From a checkpoint of a small transformer trained on Wikipedia: width 384, rotary positions.
MLP neurons of a small language model. Each row is named by its layer, matrix (gate and up: input weights) and neuron, and shows model dimensions 128-255. Each number is 128 + 32 x the weight over its row's rms, rounded and kept within 0 to 255. Numbers have three digits each. A neuron's up and down rows have the sign that makes its largest values positive.
A block is one neuron, or neurons of one layer that tend to fire together. Before each block is what it responds to, as a language model described it from the Wikipedia text at the highest values.

Responds to: Word-completing suffix pieces. Final word pieces that complete adjectives and abstract nouns split into parts, often -y or -e, as in controvers-y, sever-e, perman-ent, also common and good.
L2.gate159:136088159097097119169152138078132142132106132065071108113144123161112110112138108086111134062186129126159177092132153138128182138129162165076154082145165154134200190136141130160082190107105136150134097115098111163044121175091162171149137163152117167126145178104179127119129185135072127150117100113133165137126105188173142088108157145125101184110153122115065169108144172096121130124194
L2.up159:108148149094169152139160131132060124148164125093134116135101166118121137149110156165120144106130150082102172076062152140096136127116196188113111121146175132094079121180075142082191125133152101150180119175097172148087145185126173167189118152142182174127148113128169082133107167083128185163161148147147129154132052157138111106144166177070151161111134130110164092179076136059120177144149

Responds to: Sports and guitar vocabulary. Word-start pieces and function words right before sports terms or guitar words, such as qu(arterfinals), at (the 2009), elect(ric).
L9.gate408:142113133064126091103150205144120126135102108127134144129139135121191134188152202155078135109096138090199135121148178132139120149143129104144102142068108138185184154124140126067150120103138152101142188120153177171113098148173167133141130128114130139148141122081100048108130121137096116131174139156088144179149040129144119140110168117123075092057137126137132134090164130161100149164181
L9.up408:084113123125152123141174155156109123117132121135110144168105134194124125123065091120135106111164142091081092033175178145154107089112174152106176127138097091148114156119174136105141098078111132065112167075122116099164122155167059197165171125145192088117138111183093115111112089078131173166081114135093123142172150175113104133090113107167147091128092131101098147074192154145135130102144
L9.gate547:157089152112061079156050106167106139151107138098127125195168167133126114135148134118133122090152188103134153125105111110115126132138111108146062143151189132132117152116115101096130082098134116189050152068127091148096108101154160132121146132078108115102115137134101152118117138191159161119141168142069166110144103150120107117149149129034135197138064134130119147124117117175098119171130
L9.up547:110116097089120122128175154152202153122127183134143129128095135143158106144122104139090132127189157130174095144131076179093143100075117070127157099136082123095090147085149183134176117110111197060115188104118116104163163160125174150118132160101144092127127127135121157160100111151084119135145133122119149155125104102124132095123113135124107179173073140101124117133037162165117114141155
L9.gate574:147124070108066110127080091101116146098185088138177125163186205123113074181178165103146069116147104124126097126106129157126159147140144144072147138145075139143154114132147159118104169129143142052153117101143145203110135105104133119114109131117108160086155085119044059133104107151138114155192111116164166137145050097104105125106112154123142099139136106176155116081110076147117141173113
L9.up574:128118097182147107105096145156143071184116117125132177082102104127128140197149121159148173155089115144122072089149151072121098117145130109131098117162106091158101097116086150131093115121140117153166198113103106151142149102111131114113097144073152167118144143116102084099122071166154128116142115183145133115104079093189119081098127166167133142097132152151126178076142139135174041142091
L9.gate742:179161116099102070101148136141133180088157128026132159205167143163132153087151121135065139110155186091132145112159132150119100090108143153169177147080090133121175133186136154134126098106083095126119107175145145119116149152177126113076098143154188146140126139026125121160151162122137103041188155095128155138105077168101109153106173125147128153126114061135091114101123101185157107137133
L9.up742:116167112067125119150101090117147168141087138078081131176103153159161121129138147163055110165122155149127127091182130157077144120092175146115111143133175110139186090175113133099208053153105104110083088169115150155148095131181108124096151119140110102129154178133135107144107153086120106088166168128139129154105093108136112151082154093096165136134115187130092106088129119208133133168110

Responds to: Predicate linking verbs/participles. Verbs and participles right after a subject that lead into a location, date or composition, such as was held, found in, located, consisting of, released on.
L8.gate341:128171129107121126123143153123085125128153102115141110114150152080114116115162089117111145136179114158154100162084125137110129149093197162092150069124118071094141073181112156127128230156131126146066063131160092130186144111139090182155110110186131124151160143113118150145104140117081158059064125108168114125055095142139138088115098166127148170176099149123214184101095147108155159169137
L8.up341:175176089108159121126115109173113115131132116159107116119151114136063154133134093057146111159099141089150189151160118096136171143162128141181153085056110127156136127140103126168122154159129137102110150141100120112185200128098154094147148108111127097123082114151167113131139092114162196172124087177157108091134118143127124119084110118095125110116118102137152082136122123124137114075108
L8.gate643:081177109139119070091104091102178157160057131116157124112116127135135176116123114123116134090121096107106103123201152088130127152075195132091150112074095097059093102104124092108098167132144107123078119124043107151160159129153127137125124209145125100122132121089112130160141105116120115182073158191131133159105141108121165139147061083116177094153124118214180117073096121160064179132122
L8.up643:137149100117137105148127138126114159120126130109140160062082108088103171148196061156163088123133140132171111137119109143102160111169122111159126076138098141176146171128162105116137123113157105108076108145115117136153081167166173125115104159144095162148176097083115148125145098147126141081122123130135134140175144179123151155119141099103125129142089123085098135126153127127136084202136
L8.gate678:129046088116158157069143170132189107117115116116071085154135142121139097114132113134138158126173095140104111143130121175141134116091245115114117121154109118107141092141112074175133106142191112189090119100185146113077117180068145167095129145125106098138134059128133109146083156105117102110111175162154156136092144154169198171129129085121166173110120124210168169206131095130050100156107
L8.up678:137059139147127082141136135182103090137156104210142136087090112132140162145121057138123125103151114127103181131107118161042049127097077166102167113144121147118146104104114169147128151125133169187115159103099070074141182169152143101132115103129118107104121102144149102124180104092091059142159119132099125080091111104118131113115179152085194111124105144140172125106081085102126107083131
L8.gate949:106147157129117144108114082173080077122147199187089073165091197099154165106031146181131143141102167083115140161112103137096173080082120128107186082154109076115102113127137161119136103122159114147166147081170137063113149104115119099121091206107093131112134129154124186135105098126150147035145079130101130169111139117143116130168112128114224143160116140069189167149115066167109139148128
L8.up949:142111157137113148134160164072099171122101125102128122068169121163113109193169085195148172129130149152177125153054077180117128113099134153089158138125151151074105098117103137078081067126127150118135101155181126182129127126135138187143127103104165116106146153128165111152150112180136119074102150130117102121157090121103136150121162153125132164109101091129169111115151099208146134147172

Responds to: Year-initial digit 2. The leading "2" of 21st-century years like 2000, 2013 or 2024, after a space, dash or parenthesis, in dates, tables and lifespan ranges.
L8.gate209:177108140130127169202145135087201132141128134141089085077079130078107101100114075144121170109105128114182180122162134065088095140133124124123170095070133119132074080135097156143139122075102138108201146092127167087097043115130134144102088117193090099104063169115103165136143144116111136139146086129137160204163102055099185149097087130178081092103160101167147124082140144136103205116108
L8.up209:104090078111119163130120102114170054143080195165074122091167084153134127111151129097137128184122141082105123152116159098095109075129076170103187104145099096176202173126139127145141174189173133055142127126150115213080131121123073124123138130095151143102123119146142119152132130156045125146106138191171164163120080158131184110097142071105107084150156179123108130180150150117113173079133
L8.gate577:123117074125154069194170086098179139166101143172113115161166061124151020151192104163138113112087074120155210080167076139117138111176114127151140109095098106186163106143104148134112120091110175106134156127129092108153156113108163052089094192056103072132116090151117160162141103137121070116096152137137133074056108125101141165185140119119083137154194135094121064124088130139141106175108
L8.up577:117098089124153060183101125111115124159129154142120146144025109070084129099136148156112087157084135134113179130109141163100107065131143122136165115103090170097111187115100110145117125133173128065118091137196139128133178168140101071096145130113135101141116105163190137089189126108121113168053149079123132104088132115169096205184101162109077089072200120103194164117142111129103101130154
L8.gate797:131095105142085061156162085147188163103173169115097117133152150123156116124128109174198167111148157114106203097133118115146147114127103084083091062165098120146142083134163120122107156125127208068119117105104131136104119146133154151082109130141108092097140160136096125129146162110099115102119074197055154126106124067109157136166217102080144101098199139109108101105177176148113173128105
L8.up797:143131152086121095096153077122157144092120177151126120117050120097152107161151108189127138158099116098126181109106121091119063094141140134121121113133187120119203144122138149134109116123131155112143079162143115135144146179149149139108175109183112144093150121095110166139152130156132130142118175194171100145170121141140137119138181092140096110098155120097195183080133243183089150159115
L8.gate826:119088176126126112104121120132075074115108114101129131126120158098099072088116124153117106132150141086136195067105133125167088149126104089051136077158146102124103145130134150134128138098158139146152190097078102103153063089112158174147165099085147117088093114186120125154123139204101110172104133073132088114104157113105048106118083171101116051097189156132138116111160129151141088142127
L8.up826:124082153090086169135122142154097146141114156077106154177103154105111159106099125156165119055137139106119132119081083088122128127101122089155151117119076119198117125171176160079150108106179131165137076077161155147145142151143086151162112106130188163128105061136132070133152180140149105138131118100173082159175104097113086097105143089189103167153185132107101137155147115149128166172121

Responds to: Predicate adjective/participle endings. Final piece of an adjective or past participle completing a predicate after was/be/are, as in banned, operated, older, shy, found.
L8.gate231:121091144159153123100110120187131120127082146127096131126127137062123161100120146140141166118130123136098159140042207095106176165132125069125173138127124108142118076094156114132120158069119135143079141151138138082047107194065118134189110150123117133141094124110164110149144123140128102178130160112121142127059126125147135095117135127126201121160094146153202171139157170106099181104092
L8.up231:082102078122102138149105148130112115203127146100139153102111121145147165113170180130102107143184186123117114141111182132109131100161144167131113103135141155119104139145181062151129136167086173104097128139150114074060166092178061138100147123089107041168157156162124119109144128093102151119103195100116063119112133141185127084138147161069148066135150169129137141130127094106109180168115
L8.gate453:176166140121096152111138084153164184115147102124132087170149109111174157142103125114107171144153110133125178122098141171112114104140127130125117155120130108143125099150168127158130134118155108152098152110163141120038136177092204161120150157145153141123104131164166126136168141150086099178174164110149119125157099118171183137091155089109146113091090213111125111170092106115104184113187
L8.up453:133065114142097129192145055136134134099101112113148135169087096076146149152185088107142140201183112129091151149094134067140123074140091135126146148152165080151141166106205103125145160082147093174148126033138116103063091134090115108132073114132098113071093164127114106160132101128142097169160135130152161171161148161113170172136145074063155125206164149108139144178147097103186196135165
L8.gate837:050094090057086167122129160137186090152105118098145111127164126137179075069097126128097139050135053101115095113132215113113109152103135190118107118127214118134138128120133090141141146109156137149071184095195100130113105142108135124113121092117073114170093118167136099124148072076115161150123059133095135099161121107140133129096108224107122172088121161175147061129131134126141096163126
L8.up837:134162180126128164127089146085148165147099099122128169110139168144124127114125122142169168134123165066140138111103088153119096137105131094121121060069108146152135180157170160164173145137172135131209176084147110143121106098114122154128092123151107101145147100126108108199136117092121128142146142168127111107128045096150149157116131087065134134093097122102153170108159125167173131165183
L8.gate999:093136090142119127161101104093099185136193120129095152141163074096143123161148101117086118132192153069124116126150221092124159138111168097144107126129146133080098162129153103132133126169136130142145115080140173112095161125124127139090150117154119148087117082177188112140154090236122117117116120097148160103088088108106116106085183171139121146150125179090075090179117144093129179136125
L8.up999:123087120083132170145115107186138116188149110163145161131119126083091164065181093174145103176127156084069127154078116178049085096107149148145138100143172103182110175092147179145147135129065147122128125115158125114046104155130145174088126146099134147131078113131108109164159121120062159118098132105155174085135121140182131118134149160124072141125159147106156128149171071074113151141039

Responds to: Romance name fragments. Middle or final word pieces inside Spanish, Italian or Portuguese personal and place names, often in lists and tables, such as Cristób-al, Fabriz-io, Guar-ar-é.
L9.gate161:135122141091074117165163089106139180202119130112101087116136172136068038165097137076193187158089122141106139123112073074136124049065134130119138105147092134163122117134087163074129220112133143132164124104064162166143124081103104152103087115177122087106168071083118118083125149098075046086103142133169101139080102158133088133116099142102196091109073140146057075144096111152160126114153
L9.up161:181068131141149088194205131117124196165122172142160130134116128180126069108074158174144105099092110120168111079068147135134155126155123115099099162134187129155140094042159123122140123140100183146137152200154099148082132079137133146160134149169148066092130135131162103050099139125102075086055089050136078149185084132144110117115114133144147144134119168093150104144064077141057153091130
L9.gate336:093090194157115140164114113098095124124100140151105124165104117077156123175134128180125071170123075159149122114160151110150142125147111198165177171174089148159111102106104148105110211138116093115092093141092173055090130121092193123127098157110130139080113121119141117135148121154146133084104096120165158109123114169085150187157132132085094080170165136142166140140078092094161126182146
L9.up336:119163122168132152150126159182169099104134097187102161170072136149134108128061163099178162090055104164171104074118121143129109102174111074110136121124183137136106114203087128150147150094061146073077067174116102139065140113170169130163164186147138155069150088133128130109153107198118090107146091112128168130112160135147119125108093132131153109064147108103134104133117080095172122134127
L9.gate588:170149085073128095111136080140118167117180136167195091129102126192116118171143153163126097128153058196117121129137153176119140183153143124135120105133171123092111154108110108092131121077099098130077155102112198118122088101065187107064053152107118150072179083134126120142105181202083164120101175100130163121109156129163128117112099130144150090157081109133148154145138177135103132100143
L9.up588:182131117110073188158072112117161151157080165083154170122134123106105114115090144076182112125092149105197106074166173047130187132124148124156120128154192166135071100125169108108106102135070154103108124156103157161168056132167161089119104131131146125116164157065128122115114111086180122114143131102107180072136127055075073128164143097125084118126209099058142154163062098049140114155139
L9.gate592:105107067108126157105098117143121153172118126118161047140140107143188122118098120067163119133167126170134059128112146089103124130100205138112119126137154202122130053141107116126060154097092111065098123139097119132129132144049044167135143184123142118124142108146119105133110193139115150143111125170166146150158156105096218115120135148092135134099203141117149145138143103091096163122115
L9.up592:109119154105169105129105156133071113066096119150180125168115138153157081202077134158157175171124143092180150053162158144148066114102065129120096098102168138106111095104126135172086121198127114155043132165155088109132125094104172122099092111149168151142160095132082093149144083183094118168097116129098121142152189107119142103098163141190140141113145144155059137115115148119164171163197

Responds to: Pre-participle auxiliaries and adverbs. Tokens right before a past participle: passive or perfect auxiliaries (was, been, be, is) and adverbs like newly, theatrically, mentally, as in was founded, newly elected.
L9.gate358:074201166171165131064097117115116090142103159125163117128189130140124190152152108150140152119162138100086101164118105073088159133064150090094169114158144152147108108097090118106188141101227144136153186086091161080087190091126163154104124129140069179114115085119190140146138162171163164135101111146086145076100077157182124112157123092185141183108133078082163161078148089094115091138144
L9.up358:093121116154135092150076146129154097150128092145108196127161125207079057124127099184091102139119124067074136155145113124192112101132111167122219086140124087129142136102122169132133157146146115122124091128094096147177117108083131147113106164132174081121132098122088169156190122107139121130093134154159137083093136120099134163137108148158117114160113088147121102157142106166144154150099
L9.gate459:125109144160137170120109149100108092169096137123098204140129087127164102116172124168138084135138113108126099077120136142132151168107105060068154127101087140097108108100086106114118162074131083114096185104088151101134139140081071146187111198184108108155100159146131124116113144049089124102091135161139138159155122110159121124135137117174112113128130081151139193065091061084092121070055
L9.up459:095154186089125181125116120200099141098171154182107062115182148076152122121142166107156102156110134127114141119133095122154157146110184127137177115119135112099124061104131111137142129134100132158169158155144119121130108150098047145151208153120198124138116092191121113125140116108105082121157117181128135158178091111109156079148139170086156052128193149122127135108114063179137111141094
L9.gate466:107128078156135068118089133112160129142089108159113117108110179135128145116139090188154199133081176149179162146122125110133166083100157158142135071073123114080122133135075147162109090134098138137129048119130165072173194123123179144075087128155136080109173112103146160111149122090138141109060074132131104118116123116082171127148103095127193151159107169117119047145142163137089125157074
L9.up466:092106124104104133099082120109092137072076089140058144085119132155121111162107119173123113104114081160160135087042109120167139131126135146111128112113177089098156120077117067138108118131094048120177100147175126149116124174114110139108023072176122166113103122096158143105137084114073131115136123137112099161132123130090144103110167150124145095171120093164131089169129090084099129106128
L9.gate810:101215139170122108154120074144091162119155130119134117163158132096135167166093154111130143158106156100203130172086151168162145128124164143126062094063140099055114110131194128138096114154107089111117129118153088077089069129073094132145141137121103180181149150142176076079123169152117130105083113113148138168106113172108122168113162094118167115156099100126159165091149152128074098178113
L9.up810:168110147184115122131121172099121223139115140151184180142164069106096131120113134161151133150141093134150085149131069171130140174150146146193146130095108170125118107120141151147094175088124165111090060126079126127085099083124145177066143175070125123140175178133127088118132141175129157126147108101107142116192139096153112173089128138176123133089129137133129102141133127116094094084078

Responds to: Adverb word completions. Final pieces completing adverbs and adverb-like words, such as particular-ly, entire-ly, no long-er, r-ather, and also or often after is/was.
L2.gate228:102137123106129159122149092228096123146171098087097172109186104156137121104165095133157138127170095172142089120100176106110099139114170192168157093165086152103111098108171134142103091119116069119144121141054142102148118123179091139134132105136123128136115115119069139147036138163105148169131126114149076136109115132113145130194168126101102048132128110101129182138144140116095115146157
L2.up228:121100135162119160137132125144139146162107162155127143163132098123114138143120112097123115179105120087237109075084084111099182162214089153145059143166090147114073121091113142156143113120129180192191116114154115133129100178147168092078138148098137054049111122113198137140106135149115153113125136171140131213182132122129118097121150119118108169109146110098150111135151163128091134132181

Responds to: Name and word-piece endings. Final pieces of split names and words (Ry-an, Chav-an, Christ-ie) plus verbs like held, selected, won, mostly in sports bios and Wikipedia tables.
L2.gate88:132121093146121081131143129162090119123105160085123121153171130166223097103087142121145120100142122117197157125164184112110132138164095136085110175144111099160140073130103098175092190155128139185071113132097153123106119140130140079115138171153132099190166087151127124146157152114143104124140122142145141200170109152146119123082164088153097098157144146123134116077121111072130112076135
L2.up88:068073093141125093180110142140085104106127126131097168144168162157181136161132114149149091155162169139102107134225174130185068097179114163098059125152135123124072094107121118177100122187160133137126087141068154126089152171119112081121148100133145133137144118118119122120120120171127122154115207116111077110154112135213125140095150179146139173063152110078098163102190164152079162124151

Responds to: Year-initial digit "2". The leading digit "2" of 2000s–2020s years, after dates, months, "in", or parentheses, such as 2013, 2018, 2022; occasionally the first digit of other large numbers.
L9.gate11:117166120151090159120070114114187167188127163118109136129079100165105159141111149106175121128070091136128168129149103184058061148139123136130079100101120171090114102069131171098144125122141129113064163105128144048093123081114091176106075125121096126153114104166126144172151144120128152190094140208093162125129125146092153173173140089123140128101109104127116127097112110175097188167153
L9.up11:156153098083125106130145124152130162114152115078130099091151090169138126143069098162171087059103123089148142122111204152091120139152181151090122142134111194122145143046120062177174121072123104133140058167078150121065099140111154152122134099164159124124178112095155166088164090137188128146145156149091171138128095132182111094131115128118131148133118077169177170106172130200114102103099
L9.gate261:127123096115117140153139113160175109088091122144135095073071115117177162110105172111140186144099065135080149115134130120097157131163149145111135063164084076035144145119117076143084154145110154141125092192082131143124128107145167150160109148104114140086166204177121099150087134159160101129148123172111137102189108117146134128143131108104121098127117143089059155077154187168159129149153
L9.up261:098091118160142116143100155161182121130100192133138211113129116104108166115177074102093153153106111141104166165104105043075105098163152097188076104124075114107124160099146148198100142138150126127081081148135103149136116130143156129110121154187137127103147104106164121070129167128159103215193170141136103139149108139157102157121156105099112093075078161136156113100128157142143149130145
L9.gate476:165205122135140098135172097085135169131167141124113157126067186158118088182127155138068095119170090199147107161158110111149093136120147125097104179158180167124072137134121114164140180108120132113178092100109132123070109100114211097084144106066130118084121073088098153134136125158153179112103129175136140102120164103096149076147120139095102138113117149132124160121117116144163140104162
L9.up476:127118138126124173100128125178105174165108165120133176095148106136149133134093091131057212169164148089096145126155065102104159068150104132125136092161096113152104160096099094116102127121116132143111162116162160082167098139075188106188136139120177118111125071086149189107134169155119100086165069118133118151116089133153150098112151078079140097127171179096139134095124161130113117163139
L9.gate934:123091137095138084086107053157154192101151200156122176089119074137166075119102078107089131104079116101138127140053078156169115128140159131140124109173135127135177125138099127114185164128151142104153111117143137108129115136159176120117144165194117134105137154099188077103167152119123135070145137124113144116074070158083112151165144145178157148155124095064203183060170112140144119126187
L9.up934:119105160125105072173138140120124115138112125119068202141124086122173147086147113067148147163122106138126141134085096184048114145148121115106103060086134143161166150107182128072088193103177117183144119112164109137161059140167095126118211133135054098111133123148118162167194168111057118128076111144123124172073133108086090175171131101133148087140109113132150113127116109086147092128189

Responds to: Music word fragments. Mid-word pieces and function words in music text such as personnel lists, genres and instruments, e.g. acoust-ic, elect-ric guitar, Ly-ric-s, s-oul.
L8.gate143:142118127092065093139121172130133141067113161070107139195090153224159160116169161149108148093135151149125174128143188108130124138081207180164134131166105139061180111140132083137177160179119109104130111160162145139132103139196169085094109126129121108115146103137133067184135129115183069093236173135062161127138039142135100177164083125108102134125111158121145090083128095148104112121182
L8.up143:152145070131147132154141079185103168092125144117135104124161203101139138092118182131145064104116146128153159179087192146099114145106135134137132129113077111167136082120135133183098149115163187109163098136166123155123127134167135088151102145072117209071159119145105218141109167132108053124161120121158140109121064108122088131125153153096155160157126109112147142116109114149131113101147
L8.gate201:133126155116069094134156103108118152102186156067161148192142176061171133138119125090108174109115185143145132092166135053158071127158153104126094120120132136101180135152154115136155095130135068119130070087110202185139175172124160114136096182110084146153120081086206125114120130153147134141111108159137155099140084163125143139134187168167167097105103212098090147128140140129167152140141
L8.up201:110113103085152121116146125111171176130086129127193157142154120196137119119139122097089154097113230094066122142043114103157104080123120144123123151145125132109066084115158088085146125113133127077138081116097136130108121171173125095146150163100144126147134161132146112128102121137167140080181158092100171129179109155127059193087101119178191168098082163155133072145125134121039121088143
L8.gate258:156108129084133129083112142158120102143164156138138137117166133091153102079044057131125151194129186100066139109118141147144111130129103161132157082102108095144186144091146082134119099125117155098124127140119125096145138154189083109091085153118077136145173138080149082074164168135068171069157108160122172151161135072088092092131166121126124126109102109129146139174136132198151050143115
L8.up258:120131142169107162063136147091127082207101151132121166117116111141144148098109178146117118135153162175083129122158157163109139110044145161125171135131221075184117119146139064099106137088119142081119065100114115118149121143196083150102140120166119148142146085111143104093096137190066226051148119156061149099086127084145068146138073089132127062109133145164153124129174094136084135101184
L8.gate907:082063101098111073145149147125193124136149133115096154146118153111138106073167163152175095201171124155121123114129138138161130122111158142111147171131154083088150133154154063092124140113113096103088069151131148151121066156139123068084121145121134166142104057047121159120093113069106120112077149132140182111098054160158105114136130103130120124094161153136147134057112084158103151039155
L8.up907:137128188148092132105094169195170184143122207065164115162134097193080107054079181124028127097165126136110124174163115109157119090047182182131172160134172108132164170129118141088142119125108115146153100109103109083141147131101153159150151094148159122136093092111113122198123131156098152107113218128087098133158112159149129095069175140164125135137092152160084148075145160108097182051149

Responds to: Mid-word foreign name pieces. Word-piece fragments inside multi-token foreign proper names and Latin taxon names, e.g. Goya, Penseroso ed il Moderato, Acheilognathidae.
L8.gate171:144141139142102154154104130157147124187152156140147150136150215089133111140095084138197126114134167143183097047105108105109108165131128079098171100145098073138152129162076125178103161079111103157121114047118131116088133141192134140077121194122150082082152100132128086129121163096145072111154160100090159102146172044169106162097126205062069125159117140143122157158110142121086146104096
L8.up171:173124079146122092137142106088060135121106161100114119097143135124079156143112194103149087096136106185173143135078144139094144111134143122129191146185077113108168140074092116082121213121151097148102119113098129116101139070180170152110092170117108198167156125105130103098112115139077150153134127091115196138121177188133145077143037136117130152124151102127168125181095078084139147130117
L8.gate393:152125189145095094146131119125209160074094139116080020126165124102135099108098153117125047127140090135145170142097094135128111128128140113168166158095131098118104053135129137171092134116149124096072117102087128149095147136105156175129142121157154160150112137159169121138115133174105075094168111131138135092207135142151129117181118155156107136098112104133115039134112135153126110134147
L8.up393:133121116206111106167110094150080082153067139163095113126080177077145075125134204161078163094108157171136194094152110175114163107162121084081170107173133113114166076155137159135103187116176131124115105129096093088128142164069048137147132131102243136138106142116163127151089127185090066120147119118097127085141158130132106068116101109097125131177104175120146120105176153150151103157074
L8.gate571:132124107104163131116182117188117124161079111148139114156150147091169126117049116194126122136160135208127169142140104151101158097177128116169088142075156110120131128124105123106167100157078117108158166090114157121111142127132083115121102074135132140098089160100133093122150165188086111132114145141131145147130095137135212071133081112129097118138069161179181094173068150102111081134144
L8.up571:113119146194101136145194131157096123151114136055128174133184099093112228125110176138091165072135140109117128122071086113151098097148153107101096140166117116101140108129102109114175083127138149149156139154102156159102083094142092167126134155158167140126087161098141150114155142111152095122146134139119229094078136114139161113177118173158193111156132129139171093103115089173161038155122
L8.gate878:168156139134178077158104071143073078157159175137118133138128052124126166068090134140179187147166084121115101129115178222090182100114102117141122112145142067097153084168110170086153120099094158195134116138104110112113131130116176121115125158155124140103123138177205139164093167114094102154091169139142119172152139097108136167158112180221151153159135157111196144146167037095090111080146
L8.up878:119155068118178117104056132098151155154160127189125131164101140181125141185096138088121101087133104150176093061181146152114100092136123145096161087150130141126058145140164147088072160170143066085151107131124119108140128204160183084102111182171138118097069043108097135117104183108146148167122092119170148151129125125191238104165129103200125109219160170180083134109116147129147148101084